config = dict(
    n_layer=10,
    d_model=384,
    n_head=12,
    n_kv_head=12,
    head_dim=32,
    d_mlp=1536,
    vocab_size=2048,
    activation='gelu',
    norm='layernorm',
    norm_place='pre',
    norm_eps=1e-06,
    positions='rope',
    rope_base=500000.0,
    rope_fraction=0.25,
    qk_norm=False,
    attn_scale=0.177,
    bias='all',
    tie_embeddings=False,
    parallel_block=True,
    init='uniform',
    init_std_qkv=0.0318,
    init_std_o=0.00711,
    init_std_up=0.0318,
    init_std_down=0.00356,
    optimizer='cautious_adamw',
    lr=0.0008,
    beta1=0.95,
    beta2=0.98,
    weight_decay=0.2,
    lr_head=0.00439,
    warmup_steps=298,
    schedule='wsd',
    decay_fraction=0.844,
    decay_shape='cos',
    final_lr_fraction=0.0,
    batch_tokens=65536,
    seq_len=512,
    doc_mask=False,
    train_tokens=377200000,
    steps=5756,
    dataset='wikipedia_en',
)
MLP neurons of a small language model. Each row is named by its layer, matrix (up: input weights; down: output weights) and neuron, and shows model dimensions 32-223. Each number is 128 + 32 x the weight over its row's rms, rounded and kept within 0 to 255. Numbers have three digits each.
After each neuron's rows, "fires before" lists the tokens most often just after its 100 highest values on Wikipedia text that the model never trained on.

L7.up134:157129108143081172089112087152159118052122165116142147146123116095201121149097135079137103120132083203123104185123110163113090069135080156102149117132108194137105176150066142104167098191146124193047172120129194142051146145187113130103146095171074170130110172131123112147153097058104149158081144142135181158163119100083123108121140131102154158191153123194132110124106115130149209093194145112125099087148112158115091107116136119156114153148110083141084138128147099110157110080186097140114121077099136097148142112116141097129095167107116169117139137181138122033141194121097157078
L7.down134:106120057122118127095112130137103151145144172123150112125162163140144113063129148119157117107125108188128093140102144095189131133131117099064132123157103095126140097110125151134068088181133112151168099165116078115185165227148114158139129056168105115153122141086157141131102109120158104153066132091127151167138071095099033147144128076131170167114124167109148095125069083144187149131148112147113089065011126122117167138176165129094111127140129137178100100139137135116166126129213080101164152127174112134136158226176115191153081145129063110139144115145118119088133133138087098130
fires before: ",", " ", " the", " he"

L7.up1287:129112153149126180140105167096138102132143092134141129122110146163122156148179100093154118108188136093112123189157124146143076111162145164133074143135137135152112127074097064044107138139111164129142148104122116089104149117096144111154125129088157083140141177130101155164085102110150144181096184143120098113096157116138121134107193155135083131108139109125172117111124168165096133172132105132137056206141149115107139087135145142186144058165116184138108130119164112192121130066062167124150104083138138116106145153169141117090125080183054176152146120140153080109137159130122154156
L7.down1287:142106068133127110131184123160146155104149144118101140128112119150136118101182170098083127113130157102134100134133079113148102162118129133167000056137140093113115108120158194127116138107066141099115083101154111165142145129174133164144129121155122169156119104175139126130130165082084146122181071103141158107138133118113109110163135172117165187146070116087104159167099139147111140150172160135177159091106085083175138089134126138144098165137173083090140139085148131117130067136134124148159157145119150129125130140116141126155122149155174147108101085125130143178087082133145118086
fires before: " ", " S", " –"

L4.up699:169122134161119137129117109157073100124189072093093073176090131101177144074139147144094129092130129121079140090127105151092140114109080104136122077132119123162126086131151126127101142134155167097111145141104125149147084119123109104112159142084143153099168098137089181129102126111157084047117108185177177155051122170146120162077136130149124145115164164119128128192092067071138102119186147112149086102169106136158102138135110165130171134115144077107135122130136192105191051130189143140164104164135132098080124124138105105131167104132100108123160128146122134099107104131075160111
L4.down699:123156063105078078127137133085168111151100198135153156109149150118097169129108134132143106101105144110151123174154120100136101139120114182127128120135143160105090110052066122122132135082196146111152113143194075144142141125046162163122115092094114145121087107153129107163120124119109111178154145146144096088151090108084144147137180110082087067118115170169119140126115148146180116197064157101099091159150108094086136099078168131130118190108122108146145151105107086141109148127087109180148119157103104186135122118137081144101110118123100179093174142092111087148116121135200111121
fires before: " ", "born", "1"

L7.up254:076151130143079116107146082077111205046144126087100123117142175140149123106140134062141146151193120108103090174155131167057067082088098125135139163131120147143131212079104132153087177100109192156132153127126119143091146153185118178181109108132125140156073117099113172165092114075111182137165088166155139115112132116100143199157164112090148139169089114178090087131133177122168133114104096052117154152142184112172163142159093170111173089158187105136093107082145139140119087096143142196145167126069115104100167123150116131202088134173064142144109129154120100141093175092119105129
L7.down254:170161156145134161118148135082141109171141133193134143115144113173177162116145172098133119113104171111144113131212142086107074091164193150137000118132123111136087102095110109134132135131121081111124128098124115093149130094137193135114159127120120130186112160181099088129144118117158156152112093099111129149144139172164135102101173156138122142109084132109194156142130143136143156173127174129111110147100099116134105093142166086130102099111083135068180098113155129088124129083093152089157083177095167102072102076126134172091169082124202156148122102159076138147126122129089150216
fires before: " ", " —;", "\n", " \""

L3.up512:066128060180087168143110035208131111136199141151130124150071048139151119160114125142123160136082133136104129113135105131146105119127092134130115118086123174110151106157140096082139145128120086195127152116102189129068178134062138118136086068173146085140058105140095132058181145145139131168131163184151152101175143110135068194174169127129081118107117099164104083176188113095116112092136117158054139097105149101099035158150159129128097081142168100100120098138102118175138142153147149106160103102109178160107128152146158105108113080137100122135100145117140159044093147104100206143
L3.down512:084112083120126156120162147102200199157158183121111139081186114181119135146152118141183138128107096148150146149138146109142132080108149178115114102138132180135144172070114158045124182167117106119097079134101077122120151088127187109080117132107117096094118148084125152132117128115136160156117098169127184131087068161152150164149142092079183128111063072076186089158148135165160065153153112051134073141165165174099106148118123126073148097146155223173139098067117151131152104110079122130183134173101157095091112103068176148120101151106145131109127120084175166130161156109131104106
fires before: "=", "\n", "\n\n", "A", " ("

L4.up110:093085083120088141104129140156088137123154133188121071102148113119129130068102122099141141153148142136094115116128118156133129159203119091135171106158111062141158130106079141191111094050139103143139099125051093124085142124172188153129131127169078170135163111141139132151093153092090067082146141099137211183120077113129133157151144112123129125126087110154121147177113083072088155136073143084158136183172107113147128083141120132144164084200118135115114168153126177070154094164101157166098077137104165170139105205127104071107121113073190176129126156111137171143071109177101101080
L4.down110:122174117101181129120119189119160111129063144147094142137142089113074103120059134117155170168121166140148122117136167147177106174130187164110162119100130176130049167112140089114150126128192127089069089092095102189117139148089140073132159078146108104115132126100198137102099117147144166186160166087145140114144137169100065113118084168195158161158143179100112115123122152135115110167107128149077111110122091100058151139090113140134140110091098095136114189071207093187110164106143058151115104028169108107161101102056100133106151137105122139088144159103106121134144122103136118088
fires before: " |", " Team", ":", " P", "ates"

L3.up751:157161129150141146143143097162123137117082101111155118131119078127170112136108117203140126116150107168145191180156226120121101066127085100150143093099089123129068151131139142062143152147170139149113136176172092145141106152130140096143126133161169073068072137098162156101122077095152174115120148137109218115104110075148112125202133076105204108130142140148163149135110112156174136175175146111166116081107158108112132138106137102124104134167114091116119208143165094165101118108130105130080096133129173117187134165158170138109087126132148062112114132100162108094121170068148100127
L3.down751:135063124099092103114043166147086074136098093143141135127174171133092131131111147092134135100071108102100066091131077120162116158124185126102157146109122174138189145152148068131151107121117114097132123082116160101112120079130115126158141176117071142185130100139052077145091188160100091128126141096164092136143150142133134122071122168173105112117150157111059151116132141099077150088082150161119136132154122162108092143141096180139160104074099139159144061083054152102094099070103166083143151180144133123105162098108086142117144161136151173101144095186105141171186119162140203143
fires before: ",", ".", " and"

L4.up119:130137108137165127147179141128143124074156065177036163181160146134180118080143127093093097123108137160151140155109147145130118117173082161157150131100157150103147179156156134094184058123132085133095061139197119110098120146149075148087089153148174099186130088166151097146097095107160145120086138136134167115124111121079140110147096080113155177132122135107100112158080181077127122181155153120102155069122214167118114126169086108072114063090193121160135085150180132094192146105157103166149134142159105099175148121151079127114093103134057053100128098210219188133134091078183126106
L4.down119:126129127101106124134099139121099106118122107129140183073061121068080129090104130051153101168155107127119130081139109107136138131133174062112117140102109064152067057108111138182076097135102133124152118099184091076173147095097137105110188176092107151146119102164101122126116153174191116107192127130164131179091110131194173138154155120119137149133129138129100110036160129095176120121139098098117188179114088134133151085109108162162151200152100087145108123069150152162092064129097160077118133182135125138121122136138152160137154177171148093190185169138105083144164177134129110130
fires before: " ", "\n", " .", "imes", "y", "e"

L7.up31:122115144160136147138140117202130086112120053147116070176155156108149141125151091133119106174179092103177142175104189134068123101154129127134151175105135128163073194124120102138088160182086156142066203125123127100099136168161134133100131109133127135075083126121113150092137117104168146075103119152151134098091125136135156122149132058160158100106135054123096113186237146098107126169172173103120110181126159148148144148119088108165106094098133130174175091146139112210133102150122116140099113088089145048109125115079098164156160124093138093146090086136098139152115078103163140155
L7.down31:110145157138087096087079149098123146120089172127171122144084106120141187081192069116154147116144093121164152150188115149090092116099117173099047192116134190123152104133102156146140047167088166117076124148151170096161161130175178045135117163113144141215116135113145111123165154122130147132117162143141120080132126159052178184139117167089070170134092093093178112121164146103135176062149117099112179137137102134143146145141139141112152126127132142141102083132178129123115150116117054157176094192112162161127138105113087120138089165142093124121110137069130100093104116177122135148
fires before: "\n\n", "\n", "0"

L4.up564:149140104136163155098098078129149174130204095183141188098086127129139113122181126138217176146113133122153153205101115091128154147119166122156113088062124116112107115148182132066143145117180079208118156165145142123124187085158157153135110121158107125138117094142145119078150129152159121124097045137091094202164064117160071182056090181135148116106095149130115143205132085136155135133130166092168099089163132151175096070159101163154094121173148109136112135182154181134097149103134067143115132152169134129114126137144088090129162109107145155109162136119099162113092146105077156128
L4.down564:129137130156140175076127136176083131140110095121081109169040040114157084118178187089140145162149135130150137183139134122094134127086108185154186119116187114184128106179128134148093097113107096140173085131164144118117126163145100105158097163146145123142109194182101105109136113081143136146123137121155086096144170091104098160097139151162196107163149134093120152191111085089096147182139157173057134086159160168109103130116168137130047137111112058108148158109107100142143100151118162112111135102082153173159113166161114111164186069129149163155166210127077152181113148134121157125
fires before: "-"

L7.up1280:123155114128077186099129119149116141050147164102102188172149151129155121138063134089096130135171084226091133117137114126090117149098086145042141100112142176163116153173102125117137076157151161148119133155143120092121157119125126183167142146157045178124099156162075171155117107018105124127081114160173109144123079116131069145105105091108190125097139128170087142176072111130159099116185159128135069100116161123151145135145094122139141143153127137143138092099135142144096116094173130130142062133151115111166139116125129141184134144195029110117126191165138145106130187147101118110
L7.down1280:142155088105057146155134111149149168098177241125165138154177185126157162124082176133126108126155101148099079164164121137187128115155094133095084104119076181134117152087095163123093078174088131156153149129100090150105139136177122176116164114144168132158079179113159135141170147095141119174073134130123191161170090074137102092069121141083157168101091141181161092121110087158196140123140126128106158102016105049143166156149162109119112069165130132081090114103122137159142163095148122152188097155114137142140128170152125191129109106131124112138106110155155133124108155151142055138
fires before: ",", " the", " it", " he"

L7.up982:142158143151136139142142174125089165066126135080161145146118175142151107153160172117151106148125174177105103193145153106094144153065168121153129165085101117108123129150081095163179090148146081095117129114140134189156180169090128130120131120151112104098082061100109186072100120100183169136104083122065153132119071147127095100150071058181179166104095135165113120158109157090126128147118103130187104173105126066192153148124114078196086105102109103128124123159171138102109099090131054147099147127136073125166126129105116106121150151084114165132141151196067148068142101134103102096
L7.down982:158022040068092084125134161101119091122125056151151134125114018111124156085133079125117105164149084149146168121197112167124094131167164181111152088129157162111108164099152185132078226126124103115152134159106134123100075156141108139177139139135159089191159102090111104207167087109090169111151148121142132088144161104114076162139095139097148199161175119110185166093129152136156179174147098077088135090156121098125141091114109167091117117104159132111100135106132062125155173131180144133155144167130160112104104160128131149203125128177147170070127132118154148146172116120119168105
fires before: ",", "ect", ".", " and"

L7.up623:169179175109151139169105139142122175127125122156161059122146063140077083148095186177155149211141125204102159177120109149143178092171134117135134146155150164108091171096112050117144125123127130146186098159151168206177105147149182086126078128143105146068116111117091107124139079150104153107169091137145145143142121118104064128150129136158140138116167083155083128148131093135113163167083104131144121173157106121143143125131138128117120160142120121131145071194152204130128116089122157087077134139091163177130095081134126099160099094105218169127104169104097118058127112141104160120
L7.down623:119133062114159142129132105103092143109149153103116133162096161170154130115153122206154066131068112157083136104102113161105095116146168128091231118112136083111158151063119113131101144136154116164169215096141138078132106107128119122112188127112119120161156153138169113160090151109156078102122115161150183159113124116179208155118134093102130122171128145071151077115119086089124122150124141136109075049119160140103131078135120098110133140051137078135142205124129129160105130175165119052111143116128112081129125119143192194183107121097056111125192129147127159128136120170121106165
fires before: "1", "ood"

L7.up511:078151094129164174111085155127110105132156125143139083144159122122189082105112120143124104147173093101100120164103163110053122137108091133109144156058149137143138177127166113101092135129111119104123117095074127125103211121164102100115106074120136105129092118193121193126120058115169222081170194206178148117150144113075098164146079161089124139091106061142145108153141065130159156144137128047123099159123152135137097075084134090191140150110158110123137066172176103148095128092138151058134091132098096094151150137076056141180093106141134110158096155134082172135076062135088100066
L7.down511:094185124150144184126157122103169099104108152164168146120171114139130149077165140136140138130152132148194134129157158106100079134091173142162021155110095136141215149128084148128094108156074142129098148093171113169115166116127146116135145182168103129128061133100113099102110178156112129118134136179139145112122135170127183162106168147112106112084119188069105178116089128174146099081177109111137139135104130172112133148146121104132075110178128124109175112136152128133138077090150120120150132205084125183124124122122131089130064147114051115120132070125132122108118111197160104124
fires before: "\n\n", "\n", " The"

L3.up858:052141120189054142146151032192081137141207088115097150135127058113131109122147098135136147121101154141164115083155148150054118101102170096148140129133141137136144165139161112120159076139107084204111061127130115173136199130122092115147057068138126141099116112131139093136130109108117157154136152113188113154179087145116104122074164133129117130104092113123107105133156092111109090181171132112168083106164105144132058119125094189116086083106188157180152101162234153167167171162117142140126141121088183123103127126153140109114112159155106135088177161140153189094106125170149118123
L3.down858:137103127143079118155162095121127092158160124075067141072134109097095087056187140132131181126148176099136142132153100190138097136122132128155114160138128106122141116216133138144114079165099130206149060162144141196138122117109098141169057096155086133139146146133126127123111131176108089222126072079139153155132107129171144105183125157131098072140117106108132165154098110089099166127156202149115091144135065146116099118157180162144111116131116130138103171198160151106076111107153161120141119139124125197067181137204107095102116095096110130108132153133088136089147147148114179181
fires before: " ", " U", " S", "00", "="